From a checkpoint of a small transformer trained on Wikipedia.
Architecture: LayerNorm before each block, no position embeddings, biases, untied embeddings, ALiBi.
MLP neurons of a small language model. Each row is named by its layer, matrix (up: input weights) and neuron, and shows model dimensions 0-223. Each number is 500 + 50 x the weight over its row's rms, rounded and kept within 0 to 999. Numbers have three digits each.
A block is one neuron, or neurons of one layer that tend to fire together. Before each block is what it responds to, as a language model described it from the Wikipedia text at the highest values.

Second piece of capitalized words. The word piece right after a capital first letter in names and proper nouns, such as H-oll, H-orn(ets), O-tt(awa), W-oll(enw.).
L2.up161:483604501424521485560498564565448516461472490490577478530520515487574417598521447563498591518479519534491548485477485533454540581442472487457544402436500483531535486490535513459414564414443449433496505540536481547526533346602450436514491483605446507552466541456536521563379503532521404546509621488439529511502522551512526603504442570554552458538481553584548561599513463474504472509534554520539486535398548433570513498490432572418557456522489527529396489433587487486582515510409519507518383455467469553434466523486464475455413481491400546493470505529507497498550539511619543491580509468484530463531431486561541530476482511455507487523546443613441492472470483524444493499461
L2.up487:508551517452501454428452470553443423573505425516432502501428585534516364448434482563500536564490532438452516493457502569338480527434503532537509487485493478511532440535551506520375450485497481467549517541553511601589482421476454470462480567526416562558549503452437487569461558513442436502486496573501594467535510591477547517516547559525488468511480502455473566555537469406562510487471469464551535580453502524505524459462523525549562492512507558555424564566533414511569446419482543558443494437524571499377470547466450510499477548528507557489479573493532449460558416416569507539589370463528502571521408456448462492520505493485495449508474422508389542496484590559478560439476

Infobox field names. Last token of a field name in Wikipedia infobox lists, just before the colon or value, e.g. Area code, Running time, Class, Total.
L5.up118:496443456468592441482441449401553427500489506547469525480565502530594461525477467505479512504492509407595432581397458468377464483540400483520512583499525496519543496497484465559504415488514466521500563494508547474532529533537481499461469521570594452457579529432428491517481535465548454534505550508540520527550486476516520519524474506555597541504487438555442489461571467517495494486537479468494568470459470412441566521454515417492545585524543527456544531407439501601532367487561458530524522421584475404497482554487490552479564518530518497526556497554457466448461489459564447511635536489466624453555389464480530497554432545530609562445576531593570404455486457621496496476543
L5.up122:542594503549542515527575460394534502440542536461474477495413510470476469489564551540465513562536485484436393619496493502390515452460456517509492506441597532514457485554548470473497494512489508507570481501533584535435471465439393497524408564477558468449491491455525510505503524546459476542527452439533465409595571548406491509470530448525470578577474417440478479524516440501477520549570505406536556537501494566534536411600500488525584435463522541509499578483511605395507533470474514572487458538485486440476477359444593515555576509501421428475496460498429587497446481474601491541432518610400519539522425490501529481468462516462514568531474559567398475493458534490534467397508
L5.up290:537546387385497456576530439493504489495517517471506524548505477471585483487428605460471514553537514509483394515457475478467494476537473460466523495545480559552485446500513454534486494425482455538526566483419515495496488530493523504482457438522585574484547601457472489508395578534505504492454588432458520482522490446413410500558490495552521473515533509479484591463534550534392563542612452504503532416546460495513563453430447469554535551386504432490560573418438451471497544467569466509536450438490463369469431503463529525473489523526528556454623535488455436384479462463572511548490572540413540442554453418562615437560484529555512583458470513557531540553397424434494496484553
L5.up338:536548461509505425490563500486451525459593516491489455496522422491503495455521523457452449493471628469460555523469559588491538482575455472509496451455498508511438484545509475532562461454492506470535511464421527587420533477529423493501552503504490503479450472484588467558487552502540505632521470514479363482510548547440434527542532509562569491524478457448539475503431469513393502542611444402454587474594375384524512420500501515560547413488500423542477405539490571500484535453461437495531581473448441393474553458462538480453457490521508440473548475473654546502459431551574544530507584544520554474485493519536463513587552567375529570443486434594486477476533534535486466569466
L5.up397:475495493492564460641489412472539498358510510532515550464622484468508499511503482522417489499436568433584567549408436518522529533540507494543485504517377561589455489519484523579490450400500520470518524518441566411565519455561527545516458531498522398398510577528491489551459555525437546487493473497389467457617443571368447499455495554500475513349453522490537490539465513511487519541510460500443540451451422483483508550555427468446535462561519481478527496416498449587500543489554452462459502561439529440473525481504620496546538541467457527498633431540504537453502496517504516506427546591393538522516465461463515512454538554518568518507508535527616528427472544478516494527519
L5.up588:536568509542485489522481441444492452450504523531453430469467570504592451473495510488488507576429548509539437511501438458426516544437464559513438535502572456565501472508542542509517491401474522572532571475510508576415482550480529462537491498474485573467576556475454369470495531463533528644510523612469522451520456434509471610463497450438580483433459573529463587551571496514463457503441512629528492544455532502577483449418515465478468563442538600537516538340412479548475453457516604449470539407572510583503577508496582565521448466501428485534607453437527546498565519451531501513527559528541591468448462494549502462523475513506603486425504477526524502412447465541512537504542
L5.up742:545528490560487489510510413438487503451488573533550487545548495440590555439504624419479505401508418409566505504530441510485517490472379413451336477483464483497510442515517394548529469454483490434443449498383477496602515506485540468513468566546484570504516428413482493500512514558484470444494559519549465465498477576379407503537526527488542517566481521462461496562564429488577481503532465415556511614549512572412562503535542470497555461562512466531560543503472560483531586484558461421564487445445450543507466488536579491475534472521472530519561426566538583468519530503502577484577494552492560478495438596508506475542483473499542463462582527542526455388394441421520541486515
L5.up808:543497353410530459506526465469503497549538468630543479425542505545549534452354516466452452542526487418511465476390518448457486555556447545391370517644529600567528573499503514538505506460451471541448524544473516467492519552494578479481480526522552514576585631476613548492422502469488479565487529449456504534523438422487464473466515454407521469504510517575474514414501453560483548532478467466459517498477414489563513455567515456482522526419560493500532516405535522588550517436540555474483472388536451515487445531474554498538555534500554460475615496535549477543523522403541525567509549533491523461466464437480458511509448514524609501410543481549577541488462445553464506495514

Second piece after initial letter. Word-piece right after a split-off initial capital (mostly R, also L, B) in names, headings and table cells, e.g. R-un(way), R-ush(ing), L-iz.
L5.up228:519491506466522508430504433450456562474490413519496462518506510452536521603485457570484523577591534365506551500467464471505483440479500541504505505493497471531537528562569490608480468527473490539425581399560499590453531507480459501422572501458415508523533572437520411553466501411492466542518510655473580466478469393486518524354518487545537496478483530470538500430482458572406500491533569540494442479449560567544485519474481494564559410539588536518502466565514460459473483448505523449521488485563515556552380510472507593573464527409488495563506439511633530543529444467528525454463525473520421478577474458471486595475569547434509517581435414575448453420478521519429473559519
L5.up234:522401485492547452458519514577539504443454529605456456531460497404508536491537559496500594489531545517507443553421486495435542498427539595528557454447566441528512505542540525585444532456483520426564553428510485451546428551510465481518577424419447473428586572421392489503382459494488486458552499544497480552486496457470543559505491450519469491539468449574426460594578462461504465523542491535577416629461555500459579547524447491480531418509516521487558496530528584590509549499525453407556444448449487468534465498505490561492453572537491531531500400442470496534496551392600535488486433470586504497467359509576514510583500505510526557544454536568505543491475539521479385429506
L5.up376:523578521462563423500474604529520576463483528471381504509506480495535497587527474460483587550459517488534596521566428608537505423375482471413470468492462476560604442531522466492483545522545511436389611480556458489488480469500507380523526565531428483455587541454506468526457490482498459550506589636582532565562496557451599504527500518547430540454496452497476610568528491505497461427495495511453483510463466510486512389500420594501511520465513467510485461439503455490603504489445499567577453472428483589501526530486504576605391517435526478483478471464489507459442544462596515473503485493478554520441437504576528616524461434446567471561490456521467531488491439484429477528515
L5.up433:516591431456524489555527526551455518500467563406551488552549527544550373593506467593509512490571461549568491543568502570529445542500465570481418455446501496601515487554514467546483541458398456460445584476405478451484539514536482453519454448585435435475591475451575567581477500454518540562470527549606525436381482446484461523474507481517465501474476615525514539499534360547530441581572492530517518451511596437581501506435459463476519505474476522481489525401504520561614585476512486453577475491390483525558519494509529513479435477477493546530528395534465527469588562532483483490463444478482523405394467496473511543575542435526431496467549441547446513506487501465438500450553
L5.up439:518603506471557540502588456397517566517506557463441585546527471465576485486416533516478534543566485415433503556469415506395492524428483538497394487520404525508564579506530419540501492504491459575507513353523547529442479531463510386490467451450469531536528587440487435496510570483473507554466597524445497461553519584541457473510510529557534477426513458583569538535543494532423492449453487490591445583407438502548461386491499623487550472531425509539484483544516425484507499525481492564525402504428547521537526517509433504455451598462406546505514592531536525493531532466475547501594441496440479518482482533518395595502450436477477498459572539538475450474404500539483431527512
L5.up551:460506529526614501446471576428510542581504557439422516459414498449604477535524514518538474563465469486485505549456451620392532517471479548466420371479493545534552459494507434449502452531503494470485631481458519504532493524450511396516546515469408464440476603488452506563453580564488445469505598590499488588477526426530461554515483557617545523565487641498479542586558506524474553525559583547501517530480547407510533466484456518422484521593507538483542485480470562561469463536564534484472434446409550580527476457577451586500432484479507558541542555493443491438545487497587524478449517479535545461559444503492480576561461470408524437498537528525483471418414484505496469489463
L5.up714:541517479496525442539538489524493520492467563479466494470403587497515435591524519568422542437533557487545563503491450490484462566512476544516480545417527455475470530526523455587431522560431499615451541488533475563470486547601447492431492463466458562480573445528515476579507348502581507505489582575532464542496540470506408515392508484553518430406424501499543607463445478484475562601550423446475505438478544466453616451456498471576469558514432453528596412466579467505536494447460582459554447522434463530472483473537517531468377502507598492554475424544593575514524464609522463508542513463432461529525445502540545463470525510564535459456537444547449408483534547475460538546497
L5.up775:482511440498409480549497591519473462510537502556496496559479499469508486510545458562476562469419535578478546506466503566536556444499545526480483496496576411500444553603455507532511525388493346564490553535500524513459552510507518451539531529455453519525587406521576386501461442521445392528495480626435478491543486543468508569528498507459461518610493463481450504567539466575505525528557547418569532520541537440540474469488462528452543525479500456557493505540545456421489469497409532566526512555466590497517515507591466544538454485507528517482577440492450425494456490577454466448480473500379478489441525473507581552460466501439441550567521569595477504371420681561440426509491

Infobox field-name endings. Last token of a field or column label in Wikipedia infoboxes and tables, just before a colon or pipe, e.g. Molar mass, Appearance, Position, km^{2}.
L8.up177:571521392462516473563545480375474406385540471520529479534517507459556491412576611538457503519551549458523487480487493489438502509512534462416396488475558498538491542503495392580541535528523555463504575544456520583478488570620533529574468400405524578532508543390428402504439590543454456607546528550522464541525500517513553531464524433537542411551469545524477485547523529439440493490574496521463549482450438545505454483502497559523450401422533549596474510477483500482483520470530417538464435495509490504486444482526560511491518505472428496482572432451541484406416518369541586507525564557462547439492548549452504511505462466511486428508609506536539497433410532511505484571493
L8.up181:514528488378529462508495475357533494535553493476527439477538486515600501498460479455406472663490503555497454555486524484399508493453459489512467481475478479523525577509488557510487497478554536599612477479427511490509485505540532450482500518540532531568535513482490476550523550473455452562425597551469442513457493564464487492424571483467487512515529444565446535489458447415488564552570480565582537474540494548554454544450429536552474500521461487593562463460512477466568457475387531527455499526446516499446473513530619476484466611447521498515558458474510538400453410394646451516432512553534559470582410555436522498483434462515482477448479439502522447406387587535448478583499
L8.up476:556519452501516468526560484418526461469498458489508508456488474498562537540421588545474458590490424390555548510433498499425496531493440505535463610566519530577512539531498448546509539481573543547425488479472485524554411467418494504483449578508526389376508534416515456514415573433503487562533555474514488514530485505447468599486457516555546472528421493507446495438504425498529456473475458572635479549453401504544550463472524449510446373415484585546480493487377504550493483405524519468439484420510433585526494449503631508569523553560529503554584526485562501531514574483458496479520567508488494500487515533512459486482501541540577362490494521530565420442529583479416581525487
L8.up709:511490449563481554418564519422446461468444506481465495501514536397615625465432609513455449591528433446541546543412487524458517553526451539466467536457464510533410573530550497591495527478526495517446463489538549549519503538527540471485416499441559481540553543461505374457544618526501436528554688492510472510535518515470529536515476466541470406436485512564533560546472496462492455453544513542577479486555405496488593448445502472543528518481482542498464545489449506503517462467517487497496501538457426512464486473497464607444573524557447421503513510424465554484497490455573470534490503468516545493418310509420485457508486520537545511361526466555473419472530450469484588443548

Subject-name final fragments. Last word-piece of a split proper name, usually a surname as sentence subject before a verb (Bibescu fell, Jolliffe left, Cohen joined), plus some subject nouns after "the" (The single was).
L8.up130:669477486479484510494536621557482484521439450481499511538519555447523467491435541535446528532490390503419555444459554472463567534558551519451536523469600552525420422539487413418520538545483531431584609558538528469566454512410392563548526480557458501512501567506592443467490552479552467465550460513516496484414536487464430450485519496446452514370515469461457472445498513517543398538495551568444462485509496517556520582651432495546519578494496588546554425485508529543604483480457553452489469530457440534510557490545489478480503472532430457532466490448497407513486550545438555462464528489453473382558507546561436492536552434431480491430486546480454501508452406473486513428480
L8.up234:592587561517444510523553538507506461544429530413607475499501549478496378475536490531502471540535520510502518505440451429523528575462549527499451502479502479551506488514573550488502572527522503544544424526445503452553461450406413446471431546456415499504448459473540463490542491527496468510535521534505518467457533528476452600549562607544408375465468476497483468462432431563499473446503650517561455473564517570492497635457421507510575561484517490488521643465511520511584450534450533548502436461493507434434577510492433541538470508452553504489517517490514463509492450488534669516527499464451538514568443589547536540565465435427447535535493477473577468485476470594395486381531
L8.up283:595477470577441583544554537556542407520501619457532468606471513510508357490432511553512438520450543541451498426445507489441479551521507443551497498552516555445483443527573532423475556437606517579571520517424543435467466481508491581493479469477508601498450408530450462469532489560522484412529552427594570486490621480494440550527517599477454507453476492494381492521529481453439428462475600453491568485498456531591542476480452496512510510423469490535556530448434493487489561462526476523528502471578510513435558470469591449416431462459436478547558477473584480521595510436551585541492471476477568537507452499475479487531530458531460516410450576403563473531478512568422493542508
L8.up700:536602504534483460515425556478524499580493564566560562458469462521483459485497510469474424572496543514520438463538510481561503561588458448578408500469550545549569447551610549493507537517477503441531475442401511475482471415532479539449452554515545532481467497552460500485458552516419537506542470508494491494505532526491505578556549503477421469479431578481523433434623443510534462413518476435472529579543563453524524438463369476581511546534492443466613539532502523497586515492429519449456397468588415503498485459581490479401397450550557422505428463532495458485453429512534535455483505521449482446556487479492588473522529510484555418556518617647633472499525434498443513506475

Attribution slot before name. Prepositions, colons and word endings just before a credited name, date or value in infobox or credit text, e.g. film by, released on, Songwriter(s):.
L5.up348:520476537506550530495501495468492545480525522572371504536569588393499515534468493598525608477523405512467510469406494551516521521518527447563502472559458450535508530510535519472466513467350532500483515536543521395526441485505519547477547462540402494553514420511490480535358467513496526594484550477471470532521580425544477507480503501571429391462487499483499528454431446485476511360504505479409434503460536499452679515465545594493434596510529506491503459473571473505528455529468487506480465417459465567479492526526516533477472493607592490447500517478508555504512474556426578508583443524390475567501500443525445470466522453505525527491482524520492578433500522441348590477594
L5.up359:479520496545524458483522412537492504518551509531579554434513513498561495520481541542421535562347447432509438535363569539577506473532569460507567480516429592469475516559511502452508477437444570523471527562389494515578530516482503542491486520501525466447474562480416489431506615482589533559559496540504517624449516464508539510428448515480539423492494464470568462445511445538489463485577472586417533422479415476424467513495426549444482470463484496471496466445469577541472455479522453449409479438470511583539473594603555495483526473567561539598498431498575512446496616412416576512584517511468511537458450465565568436431460480524574473461498513425532476416519461529475524504536
L5.up446:523511490523525474461523487545449499421517557535494529434470565452548455510528415483504567533466477491465535592463507482475484598502508500473528505622472543513398442542521433471442484679451466561563522517478503566512494395463504539453501497429523542482517508463507505525557402559468524481480495490502470463508495418524516561486492509536526534480464452438502586591434471468518526465542509614495423501512540547535498542464425549472546554458562621440524434399545657579550398521445579564551392509508507528472466461586584430524476466438465490504501522465561408542483528456405557617530530540539529523573495423543530431491526475509575530518428479427454524480505508543420448437452
L5.up508:561473459504538468506471501466533537470647582557517468473528406521525515531465586539473512515520486452503442469480480488435502490534463479469410517604494554510482417510553449490469415540489525452575585458473496573509517645549486453447405484425563603446500499533496512475490592454474471498501487586482504552538501388500421497444487521479449405505468475585540538579450362431515421487523506513533486380510481528523497523462517526442501593539513494473442491433484518549547504465509487489443446420455455484510492542493536504435513580548471549512629554393585406464500566490506519603638550586465503532525512403492537456486526509509529485509499548522560543477502504546426577526599
L5.up525:472460431528487478533496427445460524441473522491548567582559554444531525503464448463405507511498519486466588493492574401519532543606481530553451509592519527566464549500476478525478446512419485450524491497492515501566463510542458479474474512495556480558644478541517417554479591521515510511528450477549496568488522535487525481426539465474503471457507480529444407460441524531529505466547539470606498471632518579516607541555556508483452564412613461487453407338405522502573456495502431433494535435539564536489550583539466450530538477452489519455551443558513464563492489448356493508578542526450597504578455491551473474507513534490503488378526403419461532453536423507518503468561
L5.up717:585489396526530511523443463500494502537486454579495570533455520456482523506505511555386565475508549500479476485397471497533527512430455445477474442481504500630380472520555435545477484550502549476558543448474515562490419478468381436532550576507425458463614474395523451442571506447529537528516509519532499580500535427447575478462487534428481511516480443483510532558429419465435473447485446404559442566538517492493517532644532549501497457497554494517519413496550565546594546474500547406528502521524552498503517420530595485569504487496500537516487411477441553471480549447500468531586505543457473546517491493608387452497545548452531430474497540521461533468422442407507542488661
L5.up827:523680523521519407510524437539560557421632509548442507509443457452486547529462442510443508494494493505501449451473524511531600552534490524439461513618461505492522506541499508514431515447464564503516450483497524499466435460566461496511485513521534483465594575505496426498461581434527467479496555487451528519455559365500541500504491526462493356514454516553546583436482443473449486465490498432440481532429543529472497483391518535493470551485533463556513469478505592518422449496517477522458494494438557448483500518536518464499444469624501562568542584444589450477429548442467477534675548515553548550482561423512549512454516537473497360442432519521614508532498506521443561456598
L5.up883:563488562531592524514502458531519527465549467508433515524480507386526579550494522520436463464520396487503516515436594498491511510492476424502525530545426438459478525503552502454490559541446551510440524527528544553552468577528427491519536464417488427497478451473548431466509523513533489502476531520470537625595511390552582519428518517546491388411493394524529465465451409456461515398461537540447474493519498520340553508499529568438532641522515536483420464476442548486461488485490515434449512478450451440481447584540469449528548504444530531505484506440587440467445607478348564440611542503514486556520490496586471501493467457522491459521472632501531561518490427486452552542562

Second word-piece inside words. Fires on the short second word piece of a word split after its first letter or two, as in G|all|ery, B|av|arian, g|am|eplay, k|m.
L8.up83:568489524541547412491524540460550423590572522448496456490501478505504463535581498474450517501450567525421466567482506561488541449524390453570452520525464611539499552507521511527411430559455431467503526371463477504555557544564452440500538509436455531462536543443453502435559500446455493473522509489374580512540595483558530539501506491481468525591497607473499494471489536481514488483534508520533535477507555485508538596483462474541490527496444530467462479406370512476543527491466548471486470522414455432475397497537556534530377466466570460572582429480457430369440586472576513465576361509606468408493506509569521549517524569509483491601499520460598506470474471521523520481463
L8.up208:547455472512470414495452488551608511503571434538521487519491469377484517519493455483465526452443459531539442523516534437474527494486459423500479578454481504447500462521558459503423548453528427401542499534500546491481471468507517499497546487454444443610513470461502399516517499520454398509539446622546409538531512452476544519549528448482586498470466478517492514515557453533522453418528532430495521465559542404529536635488438490642479526572477617493583544540600458465546451506532469538478468336533505526504541477555428416453464516488501350521561440444517510437451504453508564519559552506586493452422489466446544602534508450576587561564483504533552512491500561545531475457533
L8.up803:489524513476482495466578520496509497500558571481424460563374543542535472521461577542489590441513557472380491526525533408495603498447418465482479516488426502500504518567507502524514480468480562461476544555443523512530425517424530405397557463471471565514528452515432548527533511551494481566500536535547532423472535477495562554450535564502580587508431638435531473503467509414518442465438526476526570574505566556563523420445419497449527407599480527535486495488550505489546389442421468547495516476529557461478572472474547562504492425554539514522593491428386561491537497505545522506517473493532572506497516415525496571452477453472516504422546513540562462395332475572474555442505
L8.up839:501518510445446498513580547514599435532519496439473430484530470467549482515498573478499557577510544522557532541582539523562507465473475421438509457465536496497542472481522444558444537607428527366443495490529492505495477601581522521471486461507421544523511492457511554509513413486445514533491600637568450586522557471456515584543448499548516541518429602537452627507469405506518404490430425446525494531461578500575473530421470649505520409563546535514478514536531554495551518467439614523564411389492448404437498464486499544473420438455557490519488493460521486408434442508506575492524536476478501467536491480563507637530457481484571488470496486560505468489514532510531436501528

Infobox field-name starts. First word or word-piece of a field label at the start of a dash-led infobox or list line, such as Rele(ase), Education, D(ens)ity.
L2.up14:558456428525490536480531510565433574575480482504447476434512518412526514562437561493464611492560479384506533541389532483485510500506404443443518413577543495575349510526469494584500580499449462495501601525465493555559543400379502448473541508556498530444517541396475481551480453485512515527479573602487457444566472445493536533521482557440535520405491545422571560436515450499498439498469568480502491438466477445500468418501532489471527575443487547467589513460531423544477508456542574497509444496477532489550523527562534554557491457537561527485512495470506421509425587528491543542471530483512505370597488424507494605512556572489565421442525558562526385471558498525510492488490
L2.up829:562408514472523445564506486509482493554471510455502479445490540362581485448424513485474599564548541403508498628530596522476499530544461443480411545588517520533420483513504452537519477403490467563418499496453546497474522403504454517424444508555506525353412542427483529556518424520491489494451548469470483530599475455481499522497497572449542536462452544504481543580540506505547466518498564491527498448406454463593468493541466413475499559449575446486559556432447430527484467518504489494599448469485456524499486528491539591493530437460542557485566528504525464475601610460545525616514553513497534442588419415544470506544572512542588489430542562530527494406565469554469569488494

Word-final name pieces. The closing subword piece of a word split into several tokens, mostly surnames in tables and lists, such as Djokov-ic, Caldw-ell, McMah-on.
L5.up14:525484577544484420541498524562481440449510521513531513498526475477502480550522522529500535533406503508476557454462556486498468580631498452426363501599501511542572497509564495502474572525526381633480453409505507486546482477457495553482428504526451594508485405546572515569522513479521475471528528462537535530482553539472469520524538556557473434525469545513375405500451411498456475484487587487464468472505421552615554517473462512487503503521531508499460493418528535461475500474471518545551490518540402489503500422491473545365496501409466560469489483522617384497445529526564560491534430516554576522399472611461561450473470485516460363521458564540407468520497517426447605535496
L5.up142:486537532501425430463437542496532492531521540533570464498486476481504464605534442523533586571531461464517577485409525418499472564574495491533436480551531584492504471562647544550466603463466476566524474525487498476570385554498460532418497530457454513508453507495554471482545454557508442508523563468516504500485544492490494530502545535569401408431449483507370511530479481490498450502482514530468437471468553529509434607496501597514557528463435467494526548435580577466509447519456614547458340391529380568540550458464508486505447499526502507500457427497489510567476547482519537458570446484548567556456410581510525444414497473450485424490413531509364507513517578486446491559516
L5.up279:470542500518409478538516579532477486549536594407517463516506531562513460453611427474501517410497557470453499495447590565467559522512524468499508416525491519536565524537527462499473564524494411493569565448575458561487444547441447512500484395515473538657552564529488463477498563462477444423515535514485470493471547487490465512469544476523423508577477417491535507449510482532446500489553532439483538493523512507536608406522427554527622416380461458527553589547462500485541460510547535526535461483519437566484421539555443431489465461501536497489562496487437490470492499543536506433515420513549461603349442632472545421523452500515489465536397546633471537569492550514415481506525
L5.up293:524407488494423466533630502550530375545488526532562501547437408492540481531573514542480547435494522504531502523510551392512586520527543404395539445604516554520571507497498437473473552489498446440478472478511457520549468474522506619508466507505540546492543483501500464481471464472485491426539523504482511479525563520433433526501609499398463489497436501509393404450504537471486477538492491534633491452646361510609572546482536539538526558442559464530536458426475570564452497496559543524575551435512486557468529475461455442488428496565531508516494477544523439494551465414433516471506418542438534548513476589560567431436483435463498439486435444482432543496540504457457492603465
L5.up327:521580489555519487406482515585557524475428564541572479573380495513539447607514509509533539463474471485482576489470531557484520704493463453484375523518458451455479510544479498513524495544542552503547585519576536430443467433524501521453361556524490580575486411459592505449473525511510434500514556509489515481449518510505477572442474543432500472538467483465469495438464545528505497454456617447505491534559560464538554503437397511490519540467421498516557575512481470484552492442502530520615496430559461559446486493484501484538488430599449444556556468480554449484607506480541548475492448486521477477537497595497604464511477455462495411547460613508461544462443414515376495492508
L5.up417:454567544482453516489607518505449541563524483403449499618541537464559451538398511471502619521514441527487557476512516521420465470531539516643552459558520455519513522537519506501446521519545507537516507440510537480554494474432476557416542445487470591573510535505459473418486561542466478527474609447450557435514507547491487503553488569588453414513486574471405461469450536526478473423486627534521497407452385460512504435388478497485457527488516509526563467448532507511476481491454492503461466454513395501502534596458493582427410484440505523450500547519611458485544536569552644471514486424524546406564506578419506509543525530482513481462516467499486436557457616510431574524502
L5.up730:533442445465467379473439545496512365456560428499551554418527541501464445399518488446514504486364420435420545537529546598525492480504480454524549493469387586498445495550563495440504467534507549507529514616512482523462471470527425548422484462529471465426483467499496587504470547545488526540476534481592501470453548457444386478510502463533442545533545440487480514480509554557557477484576563452577412422624493536563470558399586533554575511403500535474545630483445528526459480485487465496473497425538520535453467564462567474437487560493497437498544523487558455542501547473541443497471480459486598530445427507462545475591445533507534540513405465436561551514454500446434540486518
L5.up877:500477514433417543555589494597496462468555534496525491528542505503533470496494533478478471427481562498466509482499446480596542526362514492521463394523442560540505504535613517478491600571464505552551468407480559529440431459432462538429544497371561537499570554558487517471475498531536479445554583484500472548517629524398450533441554464533477477488470448502491517585493532483413504536531581561603515588498466569457458585498503524476555581470615548507494466529498498465442485501467538536441470450536449525465414545456563414440443609483532447490490435465529547539535471473534373485613477495462501483529506508489530498486502453469419519462418449525535468580406567391462462514549

Word-completing final pieces. Final subword piece that finishes a word split into tokens, often a role noun or name, e.g. cent-er, musicolog-ist, Direct-or, Swed-en.
L2.up185:613472442517510484533427526443486557482646586529456513522445519527503515530389411513439533526468524472470528475500497402493536542510481434518475494606502573467444466531549493479514514557463573556519491504438543540512452438562404535509504536429451412478523457545501439448522473403511444487523510464493575442422552387553532504452468520450502350452499526502481523458539530490457543530478501493516407481462571552483549605412479591468462508433466494544504382401513519519508506551513551481551509477475531614514509540623536448554449473491472569467541560472483462535426479484450512550522521586533438512558531502536453471421451482461444541417492562475622525497457398448432508546579
L2.up211:637541406501505586440536531367504502389515484525537513485576448614531568597415528539502545594483576495438528501451447503448511556457473506501428460523417638520481595519482509458552512474482517502535565441389491462466424462483476466467520472376526548564535586465538514522472420389527546516570464474488501430519584488528530526453505483431569446437463486438516474457523523515442359552527423531525538539461549521525516513419465553529460579546501486561494486445409525488527529494472440421485557451470505546500546529520593434473496496499451522466609463540487528526418568461509527557457507539398493548551489535454549472467530498509556514539550499552482477551516422494515444449541

Mid-word name fragments. Inner or final word pieces completing multi-token words, mostly surnames and place names (Frankf-urt, McCrack-en, Frem-ont), plus 0 in 10.
L2.up369:549557494570382541563608608530557461390547540506583460523427564560585519559503404473494564533569455448468554487452477483483557492530484516450439567514478514502482621507480475489535560530533440545444475425579501482351454554458470555420522450504542533514448533545593460455488491561507470464534501552554543441427570510498468561498513491422484498411445505549492534498455465433457503509495534534463489570599516502512537631459487485524472479487441411484518380409463610487546447475599495521532500489476453526501497466534521527534435467432427497458496487509546441505493433473565451548586399482451428544510529560504554489479530406504529537535494511489523467545470626505477409533501
L2.up495:505475476485369474564606495551503408476499519440514459541498497521517407489474489539536590514543425487502425500504474427474505651568550535377473493536492508485559610509548479468508579511476476540517538459546537539432412486491533557442507488499515605507478462492568490438464563415576462496547591491456627488515535519473439553474563491449511414531451519411424588492459482494456406473493526571466448517525444527587589440460537488492499530499424489505520447425410569586481436486520544536539488495602486497460473481517516486533404558476487520482488566485606493533548418457508596526461481492486536510582436639470552447472504499465514523479417490458448544520534439473468491590437

Word-start fragments. Opening piece of a word split into tokens, such as f(elt), p(ointed), L(ength), or the first digit of track durations like 3:44.
L8.up60:497426479499562507513476469530513437467529473590528488478571472472458500449463430504439516538529560518494577406550561483532516519442522500555470469604438491572434446515469422440479509491482528426444531498484506443515475428506423498486484531463383487604544439389515450466386529496520508473457549511487444575552491462456446513455529552569554436469477490517511574601525514529471444421505514527608491498533508542545477623572541566454491522547551507500421527454463491583575506483459524445487541517460538438402496551537515560477469480496613475507505493454505537394489493568388506506669513512540475600518566578553490480411475466453496518401493490512551472529562398426466562548598
L8.up353:538441454488494437530512479484389489507509454534491490487434554474493538485409512474455467495499511457562477507446507478549537542530478359548480506558474446537570480565519511515437509505501623457419485456483453466516473465398429537573474467473389470459442455476553454509485561541466477457517480534456497477525567422516512539439474504478595469527471477551505449538470367547523465414509577555466395592480547544470534499532457506547483504498497479468440527496544534554458516498498617519300495568437496500547565521473532541543550464491526604489575508484491546371605484482476508481531468538590423531549560511421444573486522474490589519549485514530487480376483499543397392540584
L8.up433:591476366526586500515504475447470467485572470469505454507559461477499550469460525466474557588515497472484479453447517435497519446490479472511499553548464452544529486557474535519455482564399612461566493503457571529525365528499375553491523548373452455556533551502553534499445585554544549533461605574405586521493560508475467493485510541553560441539448488514552438590425470520476508525520439505489416489499503574467484499477535595523421533499573500512408470469433503504527469509543499588423496422420482372429500515542509500590496424509527572534534479518596491396480433448422572511621521574409413547517495500502434462470439472512476532486466489443522550479520463460479522532530
L8.up609:566524467486485453516533484491470479651520467563502557461467527460581519465584421524435432503532444464406528483439457488490569544532475438482481441456495551505499532523466510461470511540387509497439532573493470459567387548473544547471515489468426394535538431493470525577551491510521570508536485543546463574574549514461473497440519530578440440471511472464530484464521398560496431495599539429444423539466505555454545449501470531470540439524539486586598438516514529534510483499475422481408501537542532615440506534594567499564381475485501550514533585450544575490411567596447570580555475526462469561553435515500455453476512444475548479506505509503451438485495457450386546468638